From a checkpoint of a small transformer trained on Wikipedia: biases, untied embeddings.
MLP neurons of a small language model. Each row is named by its layer, matrix (up: input weights) and neuron, and shows model dimensions 48-143. Each number is 200 + 30 x the weight over its row's rms, rounded and kept within 0 to 999.
After each neuron's rows, "fires on" lists the tokens most often at its 100 highest values on Wikipedia text that the model never trained on. A number after a token or word is its count.

L4.up1729,225,225,198,159,194,182,165,203,179,207,193,205,162,245,180,192,196,239,205,152,219,198,177,151,201,239,219,221,201,256,177,186,185,209,179,237,234,212,192,226,197,210,169,214,214,217,176,213,211,173,215,231,247,187,206,203,186,266,118,212,195,226,215,165,119,172,146,145,169,216,205,186,162,225,228,178,198,194,231,143,188,194,201,168,224,202,270,198,175,201,171,222,202,215,217,214
fires on: " released" 18, " to" 16, " in" 11, " tour" 5, " throughout" 4, " and" 4

L4.up0,254,153,209,225,203,256,201,211,237,197,153,261,172,191,127,239,157,206,153,200,221,192,166,173,213,219,145,253,206,223,166,207,205,233,208,191,179,227,199,205,198,220,199,267,227,240,167,213,210,226,201,223,216,222,118,214,162,186,216,215,209,175,219,212,220,214,187,223,281,197,163,221,211,198,189,188,182,232,240,214,205,207,245,215,220,247,238,217,223,200,209,239,168,196,161,180
fires on: " of" 23, "2" 9, " from" 9, "3" 5, "1" 4

L4.up1131,215,195,194,214,205,183,192,197,187,179,223,172,194,225,235,212,205,201,232,145,175,188,150,225,190,182,230,186,189,213,172,193,229,199,176,216,215,225,186,183,213,234,234,174,202,176,191,247,178,186,255,144,153,228,206,222,262,199,214,176,169,157,194,121,211,192,185,163,166,188,207,204,195,248,257,187,181,169,231,169,280,140,220,231,203,197,195,237,224,185,176,159,158,170,232,181
fires on: " He" 37, " he" 13, "d" 5, " (" 4

L4.up1228,202,220,219,143,182,162,238,236,192,173,197,172,149,222,141,192,202,182,206,213,193,236,192,181,216,200,198,276,184,192,155,186,222,232,218,239,229,178,197,290,221,152,215,236,218,237,172,185,219,208,141,238,282,205,177,217,168,210,230,155,191,181,204,142,238,185,145,177,186,211,207,206,177,201,224,255,182,219,257,170,171,245,259,184,195,244,197,177,184,141,170,196,205,182,165,216
fires on: " C" 33, " P" 16, " B" 15, " F" 13, " G" 10

L4.up162,234,256,237,163,178,192,204,196,209,213,164,216,225,218,180,154,171,230,176,166,227,161,267,200,258,177,195,159,209,203,193,227,184,192,239,209,193,147,178,203,155,229,153,226,198,220,199,210,214,203,205,231,228,189,178,172,210,242,184,180,150,246,186,262,251,170,164,176,196,158,197,222,187,152,199,204,196,159,183,202,127,224,192,186,204,171,193,194,141,179,166,205,190,196,252,197
fires on: "|" 21, " had" 10, " over" 9, " have" 4, " scored" 4, " Pts" 4

L4.up1186,186,194,176,167,219,205,176,135,172,235,193,215,218,169,230,175,187,178,209,133,245,188,169,175,184,184,140,228,195,191,203,169,226,220,201,182,181,189,158,251,256,240,198,197,203,238,205,189,200,202,255,228,208,207,259,202,237,202,140,184,226,270,247,228,162,194,183,242,177,202,224,160,186,166,175,246,246,225,207,267,219,191,230,166,242,209,240,177,203,221,184,183,182,164,160,215
fires on: "\n" 29, " software" 10, " Ko" 10, " Do" 4, " can" 4

L4.up1295,214,244,213,187,168,160,164,144,209,176,126,146,175,207,206,208,190,186,166,197,171,157,219,185,123,187,178,193,193,194,170,204,192,230,178,153,182,221,105,199,211,167,204,198,220,196,143,147,203,172,222,203,216,215,268,190,264,193,155,232,232,171,212,209,151,213,179,213,222,229,169,202,216,201,231,231,265,155,244,248,208,208,215,215,279,263,214,147,220,165,200,191,134,246,177,177
fires on: "|" 24, " 2" 12, " two" 8, " 6" 7, " 4" 4

L4.up1243,229,205,239,158,150,187,295,192,214,243,132,195,198,167,216,192,202,150,193,178,174,226,183,221,222,180,207,224,209,187,181,219,197,157,208,188,207,201,180,237,261,159,234,195,155,262,208,213,271,187,231,157,152,141,259,231,194,167,202,235,202,243,166,159,217,148,143,193,230,240,202,193,235,223,237,198,219,157,209,226,163,231,204,197,183,226,174,175,217,193,166,300,213,230,266,195
fires on: "\n" 47, " The" 8, " |" 8, "ax" 6, "us" 4

L4.up579,223,240,215,221,205,172,200,218,214,202,153,233,169,214,187,217,212,188,239,179,148,196,166,203,226,237,238,226,245,220,186,281,189,223,184,220,272,206,222,259,184,201,212,201,199,237,155,220,180,239,179,166,149,202,202,234,216,205,191,194,140,177,215,183,246,168,194,223,193,218,154,268,197,192,216,168,215,120,297,188,183,190,231,237,201,243,136,225,183,210,116,260,188,180,180,211
fires on: "\n" 22, " University" 12, " of" 9, " College" 8, " |" 6

L4.up1535,231,201,162,143,209,148,186,222,187,195,165,188,223,215,217,193,220,174,202,209,175,234,232,222,178,165,198,191,259,227,202,205,210,202,198,242,197,217,168,226,172,183,160,211,177,225,197,192,209,206,165,200,248,202,182,163,228,240,180,227,192,191,175,205,240,218,224,196,255,187,253,228,215,173,193,172,221,179,240,186,182,203,197,158,204,204,191,204,195,238,213,226,201,160,203,221
fires on: "===" 35, " ===" 31, " ====" 6, "==" 6, " and" 4

L4.up1498,279,175,234,202,209,163,187,190,189,208,167,180,176,203,166,192,189,170,181,192,178,217,225,246,223,207,220,206,204,184,148,188,186,207,196,155,169,216,184,272,193,216,211,213,275,209,190,246,233,252,248,231,189,181,191,241,167,189,204,223,211,153,164,206,238,208,191,198,195,208,215,192,205,251,185,176,242,202,185,192,188,216,193,239,214,198,189,191,177,146,163,194,209,196,183,162
fires on: " to" 29, " his" 12, " at" 12, " later" 4, " " 4, " first" 4

L4.up1569,219,175,223,255,176,217,222,161,267,207,179,145,212,136,124,183,185,210,198,156,200,178,139,189,186,220,157,263,209,203,221,190,189,219,109,152,256,175,163,200,175,203,159,189,180,187,203,212,244,216,232,190,215,136,208,252,188,224,216,192,212,207,158,233,170,198,126,216,204,211,161,274,215,208,235,159,201,204,214,205,253,222,229,182,201,263,216,204,203,185,135,225,243,196,216,216
fires on: "." 45, "born" 26, " of" 4, " (#" 4

L4.up1592,206,207,218,252,202,162,171,199,175,208,202,222,151,185,217,221,205,155,199,218,202,186,223,190,259,176,247,236,193,200,182,218,169,216,192,212,175,193,195,248,193,224,205,212,237,181,121,139,233,173,245,239,161,155,185,202,243,197,157,167,189,221,204,156,144,174,196,171,243,197,189,195,207,215,245,234,237,230,202,154,222,117,214,223,209,218,191,204,236,121,207,243,190,210,134,165
fires on: "an" 25, "s" 10, "ar" 9, "us" 9, "mar" 5, "es" 4

L4.up357,214,190,180,159,227,175,162,198,142,208,219,208,244,192,232,237,184,204,206,188,212,252,143,179,186,231,162,254,229,143,226,198,206,240,191,210,225,195,208,163,265,146,168,185,214,214,142,228,227,228,203,218,224,170,180,233,206,188,181,167,165,224,185,207,132,217,168,175,275,163,232,159,192,186,226,162,216,232,190,195,183,185,205,178,212,252,231,169,184,181,235,211,210,213,174,193
fires on: " |" 58, " in" 6, ";" 4, " and" 4

L4.up111,282,189,191,219,109,193,187,147,223,175,133,234,198,253,246,237,170,241,159,206,169,241,204,215,218,207,196,235,202,172,201,227,145,222,237,189,191,182,200,199,183,191,184,164,218,175,213,199,225,215,227,169,171,202,207,239,223,189,191,236,144,213,236,196,195,198,205,244,269,208,193,234,183,164,172,200,271,206,197,216,178,240,225,182,224,187,198,208,156,178,201,259,196,169,242,158
fires on: "===" 35, "==" 25, " ==" 17, " ===" 12, " ====" 4

L4.up316,198,209,202,216,217,238,196,158,245,236,160,193,215,194,191,202,144,167,283,146,184,222,155,177,200,209,204,182,199,179,218,220,151,244,166,244,189,223,185,246,196,187,215,191,185,232,244,161,216,208,178,199,255,179,241,232,189,179,170,171,189,226,227,219,170,155,193,208,208,231,190,193,234,156,226,195,215,176,190,216,187,168,270,193,253,190,266,211,159,145,205,221,141,200,130,209
fires on: " S" 27, " El" 7, "L" 5, " F" 5, "J" 5, " Jo" 5

L4.up405,216,196,212,188,206,156,261,218,219,197,159,181,186,179,177,212,181,191,195,149,217,222,228,224,126,187,184,211,204,225,193,164,240,174,197,203,209,228,207,193,250,169,247,237,195,156,210,217,213,216,221,211,219,192,206,238,186,287,166,195,181,224,188,136,146,184,175,206,186,260,193,143,216,193,243,255,205,265,177,203,205,167,201,188,191,181,189,173,201,228,197,232,228,253,201,240
fires on: " |" 38, "|" 5, "Cast" 4, " Results" 4, "ut" 4

L4.up1583,197,202,196,223,187,138,270,235,217,206,202,222,192,190,161,143,196,150,215,230,163,228,202,238,189,181,175,197,182,242,162,202,230,233,215,224,210,238,190,172,154,210,134,197,231,216,238,187,242,199,212,218,251,129,174,211,215,238,245,199,202,207,193,220,208,194,186,225,224,171,220,228,210,191,204,211,174,178,235,212,196,176,238,187,184,204,191,200,177,179,230,181,206,280,186,200
fires on: " as" 32, " which" 6, " segment" 6, " shared" 5, " following" 5, " that" 5

L4.up1727,245,215,242,195,199,235,224,198,198,188,171,166,137,206,230,215,179,248,189,229,187,177,179,190,251,236,206,171,185,166,159,244,172,225,199,212,193,231,116,223,181,240,232,207,244,220,197,162,234,263,193,187,206,174,189,259,161,169,286,210,209,153,192,123,182,240,164,164,216,203,211,236,200,208,209,169,241,167,214,194,201,218,189,155,181,235,220,236,180,185,171,219,174,231,221,190
fires on: "|" 33, "-" 9, "ó" 6, " temp" 6